Weights of a small transformer language model.
Size: 13 layers, width 768, vocabulary 16384, 106M parameters.
Architecture: LayerNorm before each block, tied embeddings.
Training: a variant of Muon for these matrices, 1375M tokens.
MLP neurons of a small language model. Each row is named by its layer, matrix (up: input weights) and neuron, and shows model dimensions 224-319. Each number is 500 + 40 x the weight over its row's rms, rounded and kept within 0 to 999. Numbers have three digits each.
After each neuron's rows, "fires on" lists the tokens most often at its 100 highest values on Wikipedia text that the model never trained on. A number after a token or word is its count.

L4.up2009:462521508471477480445417454525563474485449506497505537466494511534469523486443485471448491507512507586500450499503554487491493510581486493499519428558531502522459509485459550554485468456505501473506482437512515464482516540505525468445446478521489527556461483571492451580548523491525601516
fires on: " U." 16, " US" 15, " U" 6, " female" 5, " foreign" 4, " European" 4

L4.up2079:495529540435573509465505561535444508501526557472461534493515505483464478500431533437467476575557512505495494481389455544466483509509469521508481522474432473491504545514490519507503455514520503475528486503497523466534478527429486531493438505514420507457531579495439512582518408465527513486
fires on: "om" 17, "op" 10, "re" 9, "ot" 8, "oth" 6

L4.up2200:518443515499514499547602510534539452464453459471466513493557531451518504542460477418469455479473520514548493496458512511520435528466477516529524440408489455515494484555453474538550474519564510476472500439466541491512402561476470532536474471521607447532509453490491490433525517544498476572
fires on: " and" 37, ", and" 6, " and J" 4, " M" 4

L4.up58:445517496499541511472503470456553484423474465395497505474455515496521586435572437467534491490460508484486493506437455459463594431490501507551523475520560539536517497612540524507512557614535529487440450509515548580485445580481490490515555496506488560534566543516567575555515541466534522498
fires on: "v" 26, "av" 10, " real" 7, "ab" 6, "h" 6, "and" 5

L4.up2806:523490519450459541470448513495542511562473507544529497450499525428426514563447582483566570472499545623539555472496449544562526523485506513509498512519437535471512505555572476546495469528498495523480439487482439552461555495507525536499525439508523524513572610519480490471520548450532517417
fires on: ")," 36, ", a" 17, ", an" 11, "," 5, "i," 4, ", which" 4

L4.up2527:458493531472465552504460413540529518448482522442521484443406472498510525530486505424509434449541554486486503552561527491534576586466471560476487447470493530564447543528496484507533492525529513477506486563486517540498547529521505532524530530539488496461522554544502469446519504465493416514
fires on: ") |" 41, "er" 13, ") | " 8, " much" 6, "\"" 6, "\n" 5

L4.up430:444520490595460423466490464539521515409468532513394533446551538454560488541426531500526479520529517409550492439465511461531536475553533611524515464452495556512394472521507464503597452461546514550473424535496484524445557471449519495454505590505527526431471471500514436411437564486533546481
fires on: "," 27, "|" 16, ";" 15, " And" 13, " and" 7

L4.up2556:495459473499482497580500483496556525504463539558500525474470500556533445558481505548502488524511558525515505540510523510500496531531472519465465519496504481564522511480547549425433487559506509488565550535542497488583502474474553472445478534503543493502495482512499459511478481515497513454
fires on: "ag" 26, "eng" 14, "ang" 10, "ed" 5

L4.up2987:504522531491556516446504500532476491515408459519404461475628515452479558537533519454411536475516494474497471530471570528487483495485565421538547516525529565499506501538457494573512504455548528509474493547542545448492529528438504484448471440502510540528536485503523473481459503548590485543
fires on: "i" 16, "ell" 10, "al" 9, "l" 6, "el" 5, " Ali" 4

L4.up2384:472535549558476554459570446488484547436397472442463470490488501479541481570458503486479509505436446497536540479493501508462532504497486463529466495531502518474479464484479453514547553502406449447436497470486497437471471484484604574518449449463469496441414544508505498523465480515569483515
fires on: "i S" 12, "a B" 11, "a S" 8, "a R" 7, "a L" 7, "a K" 6

L4.up971:517378553547483380432575447485550516477495490426478502501480489418488428511457480495493531500426461456485497403524502510460424517447462520486420444549474496550418568502516470509512506429472462561509478551525540523436487553479476517503527487515534455468489533531522487532427511481469452519
fires on: ", and" 18, "," 16, " and" 13, ", but" 6, "." 6, " is" 5

L4.up2289:459510502530496448570487545442462481448487403401469500507495458504461445436507497455484505534511546533412507443490539486489431499544485499525544444452569387465524435442495461483482552513537553570540412454525549526508480527525459560498488613506507411574447501458514451449558511503504548446
fires on: " and" 21, " and " 16, " | " 10, "\n\n" 7, " or" 6, " " 4

L4.up523:494548517455452480513455503427552476462538507502450456556511462474485505528479463542491541466518501433503453477525572476523476573526513438533488460549480477486436480463487555471513574499514552485469459552504597456506518499473518489415486478477480474443464485520436497510564467476520513554
fires on: "o" 49, "i" 34, ", but" 4

L4.up1702:556478445516560498533538568548512479465472511531505474508440546455460439503509512521535564519480522512443505515496513522373477543515519475401482550489515495517494556527457438494491473521573574620482573489528452524419502420531533494409516539546523504480528514460567481470442472511484462489
fires on: "\n" 42, " | Notes |" 8

L4.up1299:442471487526540564504552543480485529470513445588527579513467432507566508493489430456530501530500551524489505494403461520490516477520492520558488478554491551518514475484531479484470472514482491476490439490559467566482563517421533496429551525399494464520496494524482552515493467493501517540
fires on: "f" 23, "st" 10, "est" 6, "af" 5, "F" 5, "if" 4

L4.up1548:544576451502551469447497521472469472540508526541485470521448488482521457496469526479529440465614505578439502520472571511423529478515536470414543482505484536487441429521577559537482459551452492534472461481566464533525513448531519530471566506524468492533568466567463473424503451461489563540
fires on: "–" 52, "2" 6, " (#" 4

L4.up2654:544454483522463541534536503563438465457422482517492493458527496490539485446489493517530472521508476530497464523499514522543459495495467432514481529562458476518491459516441516462507509452574462499484506486519520414505566521492492507541510495539431546567524490416560522545491443475507512547
fires on: "he" 32, "ü" 8, "che" 6, "we" 4, " Ut" 4

L4.up1536:455480482527450487501495419521550450449464501459538443466492530460476477515495556498456519527532501538562438520495524483433537492442464403523460452470493452483518509475462442466521480461496568496497530489454544539486497480512545487493514572493490567489598572510447445501459502483530515458
fires on: "w" 15, "ak" 14, "ik" 7, "aw" 6, "it" 6, " (" 5

L4.up544:496563576441516516509489560518560461534524517558468522519547557473506545508495502480458483562486463459528510459525420591526512474494520491525561464548511504456499527567526514563441478481463451494558524538505558466473418496514506489524409476498471431499587494547543490517516431512571471455
fires on: "ody" 32, "ig" 7, "y" 5, "od" 4, "op" 4

L4.up1774:528470530462488496530536510431628433512495534454471452546475529381542567575451497537525557543528459595460516509463542442445504486519537500421509409547516483457492512568555479508508516545516428463523468518489536501479497458478500457455514518578512452483502475553466474531516568479525616466
fires on: "v" 17, "ab" 16, "r" 8, " on" 7, "ul" 6

L4.up2045:526532555540534460475478492437515449479463482527522504531518533511463565520508483524459510459587492455590495486545487485495499565514518525471518437471524562502484469565526481477524505483537491514502503493426567495498481498510483541466592498463536507513481449577525552563507555488457477510
fires on: " |" 37, " for" 7, ";" 6, ") |" 5, " and" 4, " | S" 4

L4.up658:515545522484511557505513537478448426482506513516522453419479476548529563526518585509480550554521492557525476456523495477460507506572495548534502478513445480500498475515494472465490500540499488468502572464518562563547580466510463439511513522446542485566510556572481436484549459419468530504
fires on: ")," 30, " another" 8, "inal" 6, ", also" 5, " Another" 4

L4.up850:529545547512510458484506446563534464484494503448502437473426476461448431523493481488482585505408490525493461479458503478534486540526524527541494480483472567517471534491501460441499503574476439570517489497502460557472497541529565477485491461509483526496488563467410491525555502461523434524
fires on: "–" 56, "/" 17, " | Episode: \"" 6, "-and" 5

L4.up887:524526483503450582477501430480536456472455561509456467433594484496546519517539604473537390522528570514522505478493497552465462542508497514530497529538483478466460497510472570530579498499510489471477533543521524475485569525513546424452508521525550518488500479457502458505487543581555531458
fires on: "-" 36, "/" 16

L4.up1806:462488478582499484440536565477457475503507555525512474569465500547531525563490510474520453479480465448517505568569523537500469488520540532560514483527499452448531485494492479508508496536467499524586493449599509472493494505487464505487481503489546491468516437474519532456510557525517433524
fires on: "014" 14, " Ne" 13, " in" 12, " ne" 7, " | La" 5, " La" 5

L4.up162:492523520544502534466495424439519553511459500498495575501562441526504438498522490527514464507558548542512522433510479534542438465509566491459440475494529539496446508493556494531575474504540473473475511455529510448490550477531500501477466397498544527461516520524472547558446506504440517503
fires on: " R" 41, " r" 13, "r" 9, " | R" 9, "- R" 6, " | M" 5

L4.up2116:476444534451442491459488452492476500503452474497472504549553586492549568534494500483461484476524467513478524536486544510440480485518481494575502511471558530517485500438489422486477568536563527478587411568459487482498509520487594495546444559525602508440566479515496465412448485459517431460
fires on: " (" 22, "0" 16, "." 12

L4.up1199:504514535494467536466541437513481542523461512481442460556534520473553486464535536512494461440476521576506467448483514511472484424565478499497487554506479500498513488478482435601505469499550475516498559590538506475477544504469534480441554521496542491541499551495540534498540417483563454505
fires on: "s" 20, "." 20, " " 13, "'s" 8, "'" 6, "-" 5

L4.up2750:506452509575519536481507407529535465406513489503517450429493480476521449561432579411524519520471423528500559530561466438514483592495541526492490468573501459510526490464512495519527492500520515529462547478578534511552504452521583478501522530564483542383510520483514488514482488568475514523
fires on: "\n" 48, "\n\n" 13